{
  "num_key_value_heads": 6,
  "vocab_size": 10909,
  "norm": "layernorm",
  "norm_place": "pre",
  "rope_fraction": 0.5,
  "qk_norm": false,
  "attn_scale": 0.0884,
  "bias": "none",
  "init_std_o": 0.0,
  "lr_mult_qkv": 0.7,
  "beta1": 0.9,
  "warmup_steps": 351,
  "decay_shape": "sqrt",
  "max_steps": 9156
}
MLP neurons of a small language model. Each row is named by its layer, matrix (up: input weights) and neuron, and shows model dimensions 416-479. Each number is 50 + 15 x the weight over its row's rms, rounded and kept within 0 to 99.
After each neuron's rows, "fires on" lists the tokens most often at its 100 highest values on Wikipedia text that the model never trained on.

L3.up2018:68 61 33 58 43 49 58 50 51 38 70 45 72 35 68 58 58 50 48 33 41 56 40 69 34 54 31 62 51 73 43 86 51 43 38 64 89 43 31 26 76 33 50 40 35 29 72 31 55 15 44 62 38 45 66 92 55 64 40 42 61 48 43 52
fires on: "\n", " Haw", " Jack", " Jerry", " Bow", " Rick"

L3.up2150:99 69 50 79 46 56 46 63 49 45 51 41 69 51 40 65 51 59 22 28 48 51 35 44 30 87 26 47 30 64 48 54 48 39 62 41 47 46 38 61 36 58 28 39 42 41 51 61 47 44 49 61 66 60 26 57 40 61 61 55 56 58 54 48
fires on: "\n", " Don", " who"

L3.up854:48 54 57 32 33 71 29 55 43 26 53 72 48 47 36 33 61 22 55 57 70 59 23 66 72 51 15 45 33 47 44 72 46 53 24 28 25 70 45 48 65 64 88 68 27 30 52 39 35 20 49 70 62 82 43 52 50 44 53 70 26 29 64 50
fires on: " S", " North", " Greater", " South", " surface", " Ontario"

L3.up3309:26 56 22 62 51 29 46 76 32 26 77 65 58 28 49 47 51 62 36 23 57 55 60 52 45 38 47 89 42 62 52 24 24 48 44 35 43 51 36 62 42 45 42 40 71 56 31 64 53 48 45 77 35 62 19 22 55 47 58 44 71 58 48 74
fires on: " |", "duc", " prote", "19"

L3.up2944:72 44 71 51 45 76 63 46 19 34 21 61 75 62 58 41 61 48 51 53 61 37 52 75 28 59 76 71 49 71 46 80 22 68 62 33 98 39 53 57 47 55 80 59 72 52 47 57 27 29 76 45 89 26 74 41 77 08 57 66 69 46 47 29
fires on: " all", " All", " number", " most", " Most", " every"

L3.up2272:34 52 60 56 76 36 67 44 71 52 35 70 43 47 61 19 30 79 29 48 57 72 55 64 61 67 59 67 28 43 32 49 43 47 47 28 24 73 57 67 38 78 60 69 32 35 45 45 60 31 46 60 54 65 26 62 72 50 68 50 50 70 81 52
fires on: "H", "th", ".", " For", " for"

L3.up1872:70 56 51 69 53 40 57 59 52 50 52 52 46 39 21 65 50 62 63 76 30 31 44 40 42 35 65 39 47 78 66 57 30 31 72 43 40 64 55 49 44 20 59 33 54 49 43 33 39 41 43 54 61 51 31 32 66 37 56 16 32 52 68 52
fires on: "\n", " United", "-0", " el", "–1", "–25"

L3.up2055:46 21 58 55 36 56 64 26 77 60 56 58 45 27 44 25 34 49 54 54 60 51 42 28 69 49 38 25 21 54 32 49 65 16 35 47 64 52 57 31 41 49 39 50 51 53 66 62 49 40 84 54 60 36 22 54 38 62 55 52 32 70 64 41
fires on: " |", " was", "."

L3.up3775:59 25 16 59 36 51 59 53 52 15 65 61 56 43 65 35 61 39 37 35 70 57 57 21 45 34 49 51 52 67 45 71 33 51 66 60 63 43 53 59 37 51 73 63 37 68 24 50 38 49 40 60 24 54 36 56 47 75 60 37 36 49 49 43
fires on: " States", "O", " USA", "ing", " Country", "AL"

L3.up1103:73 43 36 74 53 33 36 38 43 55 51 62 70 62 51 43 47 51 43 56 68 46 60 69 33 31 46 44 28 37 61 85 64 34 70 19 47 61 25 63 41 41 65 50 52 59 60 48 43 35 53 45 71 57 64 26 72 46 64 58 42 58 51 36
fires on: " team", " Coast", " Division", " Party", "C", " Team"

L3.up2767:58 47 43 51 58 16 39 47 67 25 46 76 53 51 38 43 36 48 14 52 51 49 40 38 67 52 35 61 62 56 78 44 28 36 68 33 51 37 67 44 56 57 49 61 78 37 44 75 35 47 44 41 41 61 41 46 56 47 45 37 65 33 45 38
fires on: " |", "uel", " Jo"

L3.up1754:52 25 26 52 16 34 40 75 37 53 42 67 36 56 69 36 68 54 75 48 70 49 63 54 53 52 59 39 52 38 46 63 27 53 31 77 66 82 45 26 54 68 59 42 65 43 32 19 65 48 34 39 37 40 62 52 15 62 68 58 28 43 68 72
fires on: ".", "ia.", "es.", "s.", "ed.", "ation."

L3.up2650:51 53 72 47 49 67 68 65 64 38 44 54 44 66 36 45 54 39 52 34 22 59 59 36 29 44 41 21 45 50 43 55 74 41 53 58 52 36 63 57 54 61 42 25 45 41 26 49 60 65 64 61 51 43 50 29 44 93 57 44 42 49 48 31
fires on: "\n", " State", " Temple", "Y", "iversity", " Sy"

L3.up2222:51 49 20 74 35 19 64 44 42 62 56 78 56 47 36 81 43 40 48 42 67 48 41 46 45 21 25 35 46 93 41 24 80 27 45 47 52 44 63 67 60 46 35 40 50 42 44 51 38 75 51 60 62 71 50 31 60 41 49 58 48 61 47 56
fires on: "u", "v", " Iv", " Su", " Jak", " vert"

L3.up3381:70 64 25 66 38 73 68 65 86 27 66 64 54 62 48 66 44 55 67 54 34 42 47 53 59 44 67 56 70 38 60 46 54 61 48 33 36 75 46 37 57 60 73 43 36 61 44 55 51 41 52 79 31 46 70 45 41 60 72 43 85 56 55 56
fires on: " def", " Def", "H", "ef", " Moh", " IF"

L3.up930:36 51 29 79 33 64 30 61 36 48 70 68 43 58 35 46 65 51 24 69 43 41 38 60 74 46 53 75 44 39 40 46 54 42 40 66 56 36 24 22 59 40 69 48 38 40 40 43 50 41 47 66 68 31 27 30 44 62 48 18 70 68 59 56
fires on: " the", "4)", "8)", "E", "3)", " x"

L3.up3097:29 76 35 68 54 66 44 43 56 11 65 45 43 82 28 41 52 28 63 63 42 35 43 66 39 44 41 74 34 46 37 31 37 41 57 23 56 39 32 42 53 76 44 67 48 59 34 70 30 43 34 66 66 45 38 54 27 54 33 36 76 63 66 27
fires on: " bond", " share", "==C", " ident", "C", "===C"

L3.up2980:39 59 36 74 58 51 73 40 61 56 38 31 64 70 57 44 75 67 37 27 28 69 41 16 54 49 62 55 33 53 66 50 61 43 53 14 41 37 19 71 44 55 61 48 43 59 66 58 51 65 42 57 45 57 58 35 42 66 60 67 26 52 41 42
fires on: " R", " Al", " C", " United", " Ag", " I"

L3.up1685:57 67 58 66 69 71 59 38 28 41 67 64 36 55 55 47 53 44 41 42 34 74 42 51 65 36 33 29 68 85 63 52 44 54 58 57 55 79 64 50 41 66 54 53 38 47 73 59 61 63 57 60 48 60 43 45 56 50 46 72 56 54 54 66
fires on: " on", " Hom", " hom", " cre"

L3.up3384:86 21 50 25 67 39 74 46 22 39 49 60 31 80 53 61 47 86 54 49 75 41 25 60 26 43 38 50 47 69 60 73 53 55 62 50 41 49 36 48 50 71 72 35 39 62 34 37 49 38 58 51 40 57 56 64 57 52 57 52 68 59 51 65
fires on: " also", " number", " origin", " footballer", " family"

L3.up2371:83 62 41 59 64 65 73 56 48 42 56 58 73 56 34 45 57 45 54 37 60 18 45 38 49 74 33 47 29 68 34 60 57 58 49 28 38 64 59 41 44 41 45 32 63 61 37 54 44 75 36 87 73 32 16 50 39 65 48 55 55 56 67 73
fires on: " Total", "-", " career", " Ag", " hold", " first"

L3.up619:54 50 48 64 42 58 50 31 49 37 55 56 64 63 45 57 64 41 52 48 44 48 67 84 65 58 25 48 39 48 28 70 60 31 50 31 57 61 59 31 47 31 42 29 47 47 29 68 66 54 56 86 61 54 41 59 54 68 65 18 57 48 71 62
fires on: " |", " is", " who", " children", " days"

L3.up1762:65 20 43 52 66 42 37 52 54 56 39 25 51 63 77 85 21 36 34 47 45 62 65 48 30 53 43 49 52 67 54 41 58 31 67 57 45 65 34 40 53 51 53 26 60 35 37 44 49 55 24 39 62 65 50 42 60 53 63 54 76 49 58 57
fires on: " 11", " aff", " 18", " (F", " Ch", " same"

L3.up878:47 34 37 42 54 49 60 48 25 69 55 63 70 35 83 58 63 67 66 75 49 36 72 28 39 99 41 69 24 40 89 42 54 24 54 45 48 57 80 34 48 33 52 52 73 69 55 54 60 25 29 43 42 78 39 58 42 67 29 59 42 26 31 45
fires on: " S", " I", "yl", "og", " was", "an"

L3.up2326:58 84 35 59 19 63 41 53 36 23 35 79 48 32 31 59 58 46 22 46 41 41 34 57 54 81 54 43 58 46 59 52 50 31 59 46 47 50 68 40 31 66 36 55 62 47 78 60 71 34 36 59 54 48 45 41 43 48 43 48 34 32 64 58
fires on: "and", " J", "j", "aj"

L3.up598:71 65 72 65 45 42 63 36 39 29 44 36 52 61 64 56 44 41 49 54 34 71 59 66 70 39 44 50 50 59 41 53 50 51 43 46 48 59 55 32 52 40 66 48 38 15 58 29 45 44 56 45 44 41 44 50 55 57 38 58 68 36 68 31
fires on: " member", " floor", " arch", " Broadway", " branch", " Main"

L3.up3832:60 62 35 94 27 73 47 49 48 43 65 64 46 37 34 63 38 78 56 62 59 34 62 73 62 50 62 53 48 38 48 58 59 40 25 56 68 41 49 25 44 20 89 43 46 56 28 40 39 65 45 42 53 83 51 40 59 28 70 54 70 49 63 55
fires on: "\n"

L3.up1502:43 77 35 45 65 43 66 42 53 61 49 69 45 74 52 51 49 53 16 22 35 44 44 48 36 53 53 54 60 57 42 58 34 61 47 65 50 49 44 68 49 56 46 36 49 67 65 32 80 50 52 45 70 39 58 44 92 70 54 38 20 56 65 37
fires on: " as", "\n", " H", " Cal", "od", "ale"

L3.up2848:34 38 59 47 54 45 42 39 41 42 58 76 40 58 49 53 56 13 38 47 36 47 57 31 47 34 67 61 34 78 47 89 53 19 57 68 22 59 75 65 69 36 58 66 40 34 52 42 61 09 50 63 56 66 35 69 37 53 48 18 60 72 48 57
fires on: "ost", " sk", " \"B", " (B", "\n"

L3.up1893:60 28 57 34 64 60 41 29 58 27 49 37 33 59 44 53 57 58 58 60 54 49 46 74 54 71 61 40 37 51 24 47 62 42 23 67 61 55 61 52 46 65 37 54 45 38 76 46 42 51 35 51 45 84 44 32 71 43 40 29 43 55 60 40
fires on: ".", "s.", "es.", "ille"

L3.up3329:67 43 52 45 58 85 42 47 67 51 59 69 47 61 63 72 28 50 32 47 46 49 26 46 41 51 63 43 02 65 30 60 45 43 57 21 49 44 48 70 49 55 36 68 50 34 59 59 71 16 37 52 41 58 32 48 57 44 22 80 41 48 70 76
fires on: "on", "200", " ==", "en", "an", "-0"

L3.up2795:58 25 16 50 68 60 49 73 62 40 51 49 78 34 38 27 78 42 38 49 46 40 59 29 66 40 23 33 16 46 68 50 63 60 62 47 56 50 43 53 55 28 56 62 45 68 41 33 38 54 73 63 39 44 39 28 70 70 67 23 30 54 40 26
fires on: " Port", " Fort", "ert", " mot", " Art", " Mort"

L3.up1150:46 77 53 63 71 37 41 43 55 35 40 55 42 42 61 55 66 59 56 54 32 50 48 47 69 49 75 53 47 78 59 82 50 43 53 77 55 45 45 35 52 45 60 43 47 59 42 37 56 79 41 56 37 53 11 49 45 57 55 33 42 61 67 52
fires on: " Em", " tem", " step", " Sem", " Top", " just"

L3.up1343:53 62 66 39 74 62 75 81 56 37 38 69 59 53 66 23 35 80 60 42 63 56 51 70 33 78 59 53 71 66 53 53 36 35 61 30 54 36 65 67 37 45 45 51 69 41 54 35 34 50 35 50 65 47 58 41 52 53 48 53 23 24 47 62
fires on: " a", "f", "ag", "ang", "ing", " with"

L3.up1641:57 59 58 35 64 23 61 64 55 52 56 38 73 60 51 73 77 44 36 42 41 43 64 57 50 35 61 41 49 70 55 29 43 47 61 37 30 35 54 12 73 53 37 53 27 50 33 34 59 35 37 50 73 63 66 67 59 49 34 51 44 40 61 55
fires on: "\n", "ata", " Smith", " White"

L3.up1745:55 80 36 54 26 60 66 24 41 33 39 51 26 53 51 44 36 42 46 19 61 63 51 37 52 43 48 64 55 73 41 64 50 22 30 41 40 61 60 29 36 68 74 51 29 63 64 02 49 63 62 49 51 72 31 72 45 59 36 22 27 29 41 33
fires on: " Award", " N", " (N", " M", " Music"

L3.up3114:53 50 45 42 54 51 58 56 64 63 40 40 15 29 44 90 51 47 63 49 65 61 39 61 72 64 32 61 21 35 56 42 55 60 57 20 65 40 37 37 79 26 71 39 23 63 64 54 44 67 18 47 59 44 48 63 25 24 53 15 39 58 61 32
fires on: "res", " des", " Des", " sec", " Res", " pres"

L3.up450:40 66 45 31 53 55 36 39 48 31 61 22 43 45 17 45 44 32 77 39 57 39 56 52 48 67 66 36 38 61 46 53 53 30 41 60 75 66 58 28 49 30 37 45 17 71 29 38 59 65 85 49 50 63 61 48 55 65 53 37 79 60 91 71
fires on: "amb", "ib", "ham", "uk", "emb", " United"

L3.up2155:56 45 41 59 35 71 34 72 40 39 73 59 21 70 85 46 67 72 61 66 49 58 53 81 25 71 37 51 67 32 45 75 59 72 49 64 60 61 52 42 75 48 50 45 49 29 67 35 27 48 94 39 32 39 52 11 66 49 44 36 51 54 56 36
fires on: " January", "–202", "–199", " Ministry", "–201"

L3.up3209:32 80 52 28 55 65 57 41 40 34 32 49 45 28 59 26 62 53 48 55 32 57 43 32 33 55 52 31 55 76 44 40 62 60 58 45 53 33 45 66 49 62 46 37 60 46 56 41 39 42 67 50 44 19 66 68 43 66 71 28 49 51 42 62
fires on: "ic", "um", "yl", "ium", "\n", "30"

L3.up329:59 62 71 10 41 51 35 52 66 37 56 69 47 50 74 45 76 35 91 29 40 49 32 34 62 63 63 50 50 43 48 48 50 68 49 42 45 44 68 61 39 51 22 29 46 60 54 49 13 50 62 48 50 44 60 22 60 38 36 69 60 50 50 43
fires on: "==", " ==", "==="

L3.up1358:73 44 40 43 49 35 37 68 44 26 41 46 41 50 53 54 51 43 36 35 46 66 48 45 38 54 74 19 45 47 60 24 60 34 57 58 66 57 68 12 35 69 63 57 44 24 47 53 70 20 46 67 46 30 27 60 52 73 61 54 45 49 44 86
fires on: "y", "ist", "ones", "):"

L3.up3493:68 70 38 54 59 28 39 38 43 42 45 57 52 37 57 81 51 54 41 46 38 51 60 37 39 39 45 52 27 46 46 38 38 44 44 71 44 71 22 56 81 38 64 56 83 39 56 47 22 33 59 46 74 29 54 38 25 44 54 53 46 52 45 37
fires on: " due", " because", " son", " et", " based", "ensis"

L3.up997:46 31 70 74 37 49 60 36 67 55 15 56 35 39 57 37 54 44 84 71 68 34 33 66 64 67 59 51 36 60 60 63 58 30 65 56 36 43 54 45 69 66 67 40 53 29 62 33 51 53 63 54 44 93 37 61 47 45 49 40 57 42 38 27
fires on: " film", " d", "ur", " paint", " Art", " record"

L3.up1251:62 82 88 46 63 51 47 27 62 45 37 57 43 27 55 18 43 25 75 32 67 41 45 36 41 48 41 37 53 82 56 52 37 51 55 60 90 53 68 37 29 44 40 42 80 30 53 25 52 45 72 59 63 77 56 68 62 49 48 51 63 51 45 44
fires on: " also", " F", " members", "-", " member", "'s"

L3.up3567:66 43 48 13 60 68 54 60 42 47 42 49 39 76 50 22 61 72 56 28 46 61 51 60 42 30 23 46 40 61 25 56 13 39 64 40 74 64 73 08 57 58 67 43 27 56 46 46 44 33 70 55 63 44 47 38 50 49 59 43 31 50 49 38
fires on: " R", " under", " P", " (0)", " Royal"

L3.up1314:53 62 52 32 65 70 41 87 39 41 34 61 63 36 66 26 43 29 41 64 40 67 60 39 66 14 32 49 28 63 44 32 18 58 74 55 35 52 40 61 53 54 58 69 21 38 38 37 33 34 40 52 50 58 36 55 72 56 65 35 68 53 71 46
fires on: " E", " In", "i-", " work", "ography", " His"

L3.up2108:53 63 39 42 40 27 66 43 38 37 54 43 44 67 75 62 47 26 54 45 48 46 41 45 53 44 20 68 06 40 56 44 55 32 54 54 64 34 30 26 69 26 59 47 39 59 51 24 43 25 59 50 38 81 61 55 54 46 74 54 65 62 39 50
fires on: " Pat", " Tr", " tr", " Min", " min"

L3.up416:51 22 10 60 58 27 35 76 25 46 67 53 32 69 31 42 58 64 51 34 35 80 51 27 46 50 43 54 33 66 41 53 62 32 72 46 79 38 68 47 46 53 66 31 54 52 23 59 60 47 59 73 74 53 55 24 61 54 40 57 29 64 52 53
fires on: "|", " the", " Ele", " National", " ele", " P"

L3.up3297:47 65 61 65 56 69 22 47 34 34 49 50 43 55 46 71 64 68 63 30 49 49 43 62 62 44 31 52 21 43 41 51 65 32 72 27 36 46 57 62 58 39 73 24 43 52 25 56 53 55 27 74 62 58 55 46 46 45 57 45 38 66 50 70
fires on: ".", "===", "9.", "3.", "es."

L3.up3618:46 43 54 29 31 34 19 54 62 46 54 41 21 58 42 46 34 63 49 37 75 53 78 64 48 65 50 39 49 46 34 56 70 50 40 32 58 82 40 56 45 32 48 59 50 38 60 31 46 26 48 64 80 60 57 57 42 30 76 49 53 28 49 63
fires on: " ex", "face", "ex", " Gl", " will", "ilities"

L3.up2456:75 79 48 69 66 46 49 30 47 28 54 45 44 61 54 55 62 36 39 50 20 82 51 32 75 36 64 62 53 36 46 31 60 49 75 70 49 56 53 63 55 40 45 62 47 50 31 22 74 52 34 49 58 40 61 48 51 48 61 67 72 19 38 73
fires on: " com", " hom", " Hom", "com", " Com", " episod"

L3.up2938:75 65 07 64 44 61 50 58 36 38 42 66 43 68 49 51 88 28 78 78 54 33 46 42 68 76 41 53 55 44 40 27 47 36 58 56 40 25 46 44 54 78 36 20 56 27 27 55 65 44 30 38 31 51 51 54 66 40 33 52 69 47 48 57
fires on: " it", "ord", " these", " this", "ms"

L3.up1884:51 38 53 81 30 32 53 33 75 49 59 59 39 23 58 39 59 61 16 38 26 59 57 52 51 42 63 64 37 64 66 38 47 46 31 35 42 45 62 73 41 34 67 41 52 16 52 31 74 33 70 39 62 41 44 51 46 46 68 66 54 47 64 57
fires on: " en", " ch", " En", " aff", " acc", " rem"

L3.up2212:69 38 71 51 51 50 41 53 52 39 73 41 49 62 50 54 61 42 45 27 41 66 47 49 60 41 47 45 61 63 19 60 40 36 55 53 65 51 56 48 57 39 54 56 50 35 44 56 65 45 50 55 86 50 59 58 47 68 47 24 37 54 53 54
fires on: " ", " Ol", "i", "===M"

L3.up2790:78 70 55 49 55 67 56 38 48 25 50 42 59 56 54 86 39 16 41 42 49 45 34 41 47 55 08 48 44 79 51 73 37 35 72 81 36 68 49 42 55 48 54 38 54 37 38 48 64 64 33 33 64 43 55 47 43 71 83 41 69 52 61 58
fires on: "==", "uilt", " ident", " det", " dev", " mon"

L3.up1058:44 40 09 37 56 75 57 72 34 49 79 27 55 67 67 68 48 86 38 15 47 63 64 37 72 47 51 60 64 70 44 40 53 44 60 62 29 48 45 46 60 42 37 14 63 54 22 53 60 27 47 41 72 46 41 61 63 58 84 38 29 55 42 26
fires on: "\n", " gold", " silver"

L3.up1746:52 62 69 29 51 52 52 53 18 45 67 29 53 68 09 46 51 52 60 38 55 45 47 59 59 40 70 56 26 50 47 38 56 35 63 41 43 70 53 68 31 61 68 76 47 57 44 40 27 46 84 50 27 46 15 17 80 49 49 79 34 44 47 27
fires on: " city", " died", " he", " +", " was"

L3.up2267:37 42 62 56 60 67 28 72 69 49 47 44 63 27 54 41 54 30 38 37 42 53 60 35 41 20 50 62 52 62 40 24 30 42 63 52 40 33 61 68 43 34 27 46 46 37 45 49 32 37 36 52 61 45 32 23 41 49 57 24 26 56 47 57
fires on: " Sam", " Sy", " Sch", " Sim", " sch"

L3.up3248:55 91 35 33 47 48 54 68 64 34 57 54 80 66 56 30 47 59 58 51 47 47 61 65 65 51 24 64 52 71 63 64 42 66 38 42 64 27 51 32 67 43 64 43 79 40 49 68 52 35 51 47 54 61 24 31 50 85 47 52 79 31 79 12
fires on: " sk", " Sw", " '", " Wh", " \"M", " Sm"

L3.up2566:41 28 52 50 38 37 35 31 66 51 37 34 56 42 60 32 27 76 60 66 54 67 46 52 71 71 68 49 30 61 79 57 52 51 50 46 44 52 43 40 82 52 36 34 53 44 31 62 36 57 33 29 41 68 26 97 26 44 44 77 31 72 73 51
fires on: " 18", " see", " following", "eenth", " view", " Al"

L3.up939:73 54 39 39 44 38 14 44 51 35 29 57 71 56 59 61 62 34 29 63 53 63 75 33 28 62 35 87 35 43 53 71 50 51 42 53 21 33 35 50 45 70 79 69 34 30 64 77 42 45 70 68 59 60 31 34 66 59 90 33 42 74 53 35
fires on: "\n", "hold", "ra", "I", " gra"

L3.up3599:71 37 35 52 55 63 47 62 43 44 59 39 41 31 60 65 60 52 56 36 34 59 68 50 75 50 33 65 51 70 41 54 62 53 66 63 63 36 55 47 49 35 40 50 63 13 67 53 42 22 20 43 70 53 75 54 36 54 76 32 78 43 66 43
fires on: "\n", "}", "′", "'"

L3.up544:63 31 58 42 48 22 71 59 58 62 61 68 54 84 46 43 32 60 40 51 48 46 56 49 62 67 22 49 59 46 36 75 49 63 73 33 43 60 41 29 48 54 74 72 69 55 48 59 43 42 23 68 67 71 46 39 54 38 58 55 76 65 29 55
fires on: " C", "ur", "C", " (F", " made"

L3.up2273:69 67 69 63 69 60 38 46 66 20 36 55 55 74 68 59 32 18 62 36 63 54 44 61 49 32 60 47 33 56 60 67 65 45 66 56 46 59 31 45 39 49 59 49 42 38 52 38 75 25 62 51 53 65 40 60 48 37 51 51 57 21 69 53
fires on: " which", " only", " that", "ism", " either", " not"

L3.up1744:61 46 45 47 52 38 36 77 66 47 71 39 41 89 66 65 33 86 58 65 45 61 64 46 57 35 37 56 51 64 63 43 32 54 29 41 55 32 44 65 60 41 69 36 36 49 47 35 56 42 37 35 41 54 39 38 58 46 64 28 62 37 22 49
fires on: " al", " Al", "Al", " Cal"

L3.up1666:39 47 42 22 68 70 37 53 41 39 39 55 42 70 76 69 32 27 49 46 80 59 44 62 46 55 12 66 53 53 53 35 60 45 41 74 62 46 39 58 79 21 27 11 53 24 66 73 32 52 48 49 46 54 58 56 52 54 71 54 55 63 48 75
fires on: "qu", " tr", " Pr", " Tr", " San", " Western"

L3.up2741:67 50 30 69 65 48 33 57 51 34 64 63 52 36 66 66 33 75 74 28 32 52 39 28 27 47 55 62 53 62 21 35 40 45 26 62 71 36 47 37 64 12 36 49 42 42 65 50 44 79 64 51 60 58 62 56 46 62 80 70 22 34 42 38
fires on: ".6", " ra", ".7", " prop", " organ", " conv"

L3.up3603:57 50 65 49 54 44 56 71 49 36 75 34 50 72 40 49 29 65 43 47 41 31 28 72 49 36 48 50 84 47 46 50 23 60 43 60 45 76 58 36 44 24 62 02 56 50 60 32 30 59 60 77 41 52 39 63 64 79 42 41 49 57 37 75
fires on: " T", " Liga", " Can", " Pts", " name", " Pe"

L3.up2874:68 45 53 33 70 68 72 64 90 58 29 92 42 30 62 30 39 55 44 71 20 49 55 48 56 47 20 63 43 51 60 67 66 47 57 71 72 57 31 44 55 32 49 26 38 69 60 18 54 23 38 73 74 54 56 72 49 49 41 39 33 59 66 35
fires on: "20", "0,000", "00", "19", " million", " Spanish"

L3.up3017:53 51 62 59 55 31 48 56 80 57 54 52 47 45 69 76 33 29 43 37 28 26 61 66 68 42 23 53 32 62 61 55 63 56 36 50 40 48 75 69 82 50 54 38 30 61 55 65 63 51 68 65 74 37 39 54 53 56 70 82 56 53 53 60
fires on: " |", " La", " square", " custom", "u"

L3.up733:48 38 65 50 75 44 76 50 62 49 41 40 46 46 74 74 48 68 48 38 27 55 68 65 47 34 47 47 59 61 40 49 31 39 81 48 26 69 21 29 62 41 45 51 38 65 58 56 60 55 42 62 63 74 27 49 29 50 75 70 69 33 52 42
fires on: " Pl", " over", " free", " for", " River", " deb"

L3.up371:75 52 43 61 67 57 63 43 24 42 78 33 55 65 68 68 30 59 64 57 54 60 47 39 43 64 23 54 40 56 56 56 31 31 99 47 50 64 12 28 56 49 70 60 52 34 61 24 30 52 60 58 29 55 48 42 34 83 38 47 51 67 41 56
fires on: " At", " C", " located", " cap", " belong", " Greek"

L3.up2786:35 54 47 59 26 43 49 76 43 18 37 44 45 32 58 43 81 51 42 45 50 48 27 70 71 58 51 50 29 37 66 60 42 32 67 48 73 76 69 21 63 39 71 59 53 48 34 21 68 63 68 82 67 34 54 31 45 43 65 84 31 35 44 23
fires on: " round", "ost", " Film", "enc"

L3.up1038:55 40 00 50 66 73 49 56 38 34 69 55 42 60 51 43 58 68 72 26 64 60 72 68 71 58 49 63 34 70 29 53 52 63 60 70 37 38 69 49 57 49 92 51 58 28 47 14 57 27 36 48 49 48 42 58 56 52 65 46 52 73 41 60
fires on: "H", " H", " E", " reported"

L3.up407:57 27 34 52 46 33 47 42 56 38 86 51 67 50 33 44 67 41 51 41 69 38 40 48 45 39 52 19 25 65 48 76 78 28 71 68 57 27 50 51 60 27 25 55 58 30 54 38 60 36 63 71 40 66 44 67 49 42 64 51 52 74 81 49
fires on: "u", " batt", "am", "w", " Batt"

L3.up2588:53 43 72 24 43 34 57 62 69 44 40 42 39 43 59 51 40 52 53 41 59 50 50 45 44 37 51 33 60 78 15 49 48 45 55 46 70 43 63 28 55 61 67 61 47 43 48 40 48 17 27 24 35 53 72 52 51 31 61 62 39 58 61 59
fires on: "\n", "ov", ".", "ina"

L3.up3102:62 51 47 58 30 50 29 45 60 45 53 56 66 57 54 46 30 66 33 72 58 69 51 46 66 53 61 36 46 67 52 58 70 62 84 42 65 47 69 23 39 66 37 69 45 43 22 57 48 55 45 59 65 52 71 50 69 46 63 23 59 62 41 47
fires on: " |", "sen", " All"

L3.up1496:44 68 36 60 31 57 42 39 68 75 89 55 50 48 50 71 52 64 72 36 58 40 33 53 29 52 29 66 52 53 75 73 58 41 56 36 60 61 59 13 38 30 73 68 60 40 73 25 50 62 57 68 33 46 65 26 57 43 38 46 26 54 50 62
fires on: "at", "ath", " ad", " Christ", " Ad"

L3.up512:30 38 76 36 21 46 61 60 60 53 72 51 64 41 70 59 37 44 19 59 33 43 36 44 58 80 45 26 42 51 55 37 60 59 71 49 45 69 51 56 55 41 57 34 75 55 60 86 73 24 88 56 84 61 60 40 70 61 83 60 54 62 39 28
fires on: " |", " Brad", " Transport", " Marc", " road"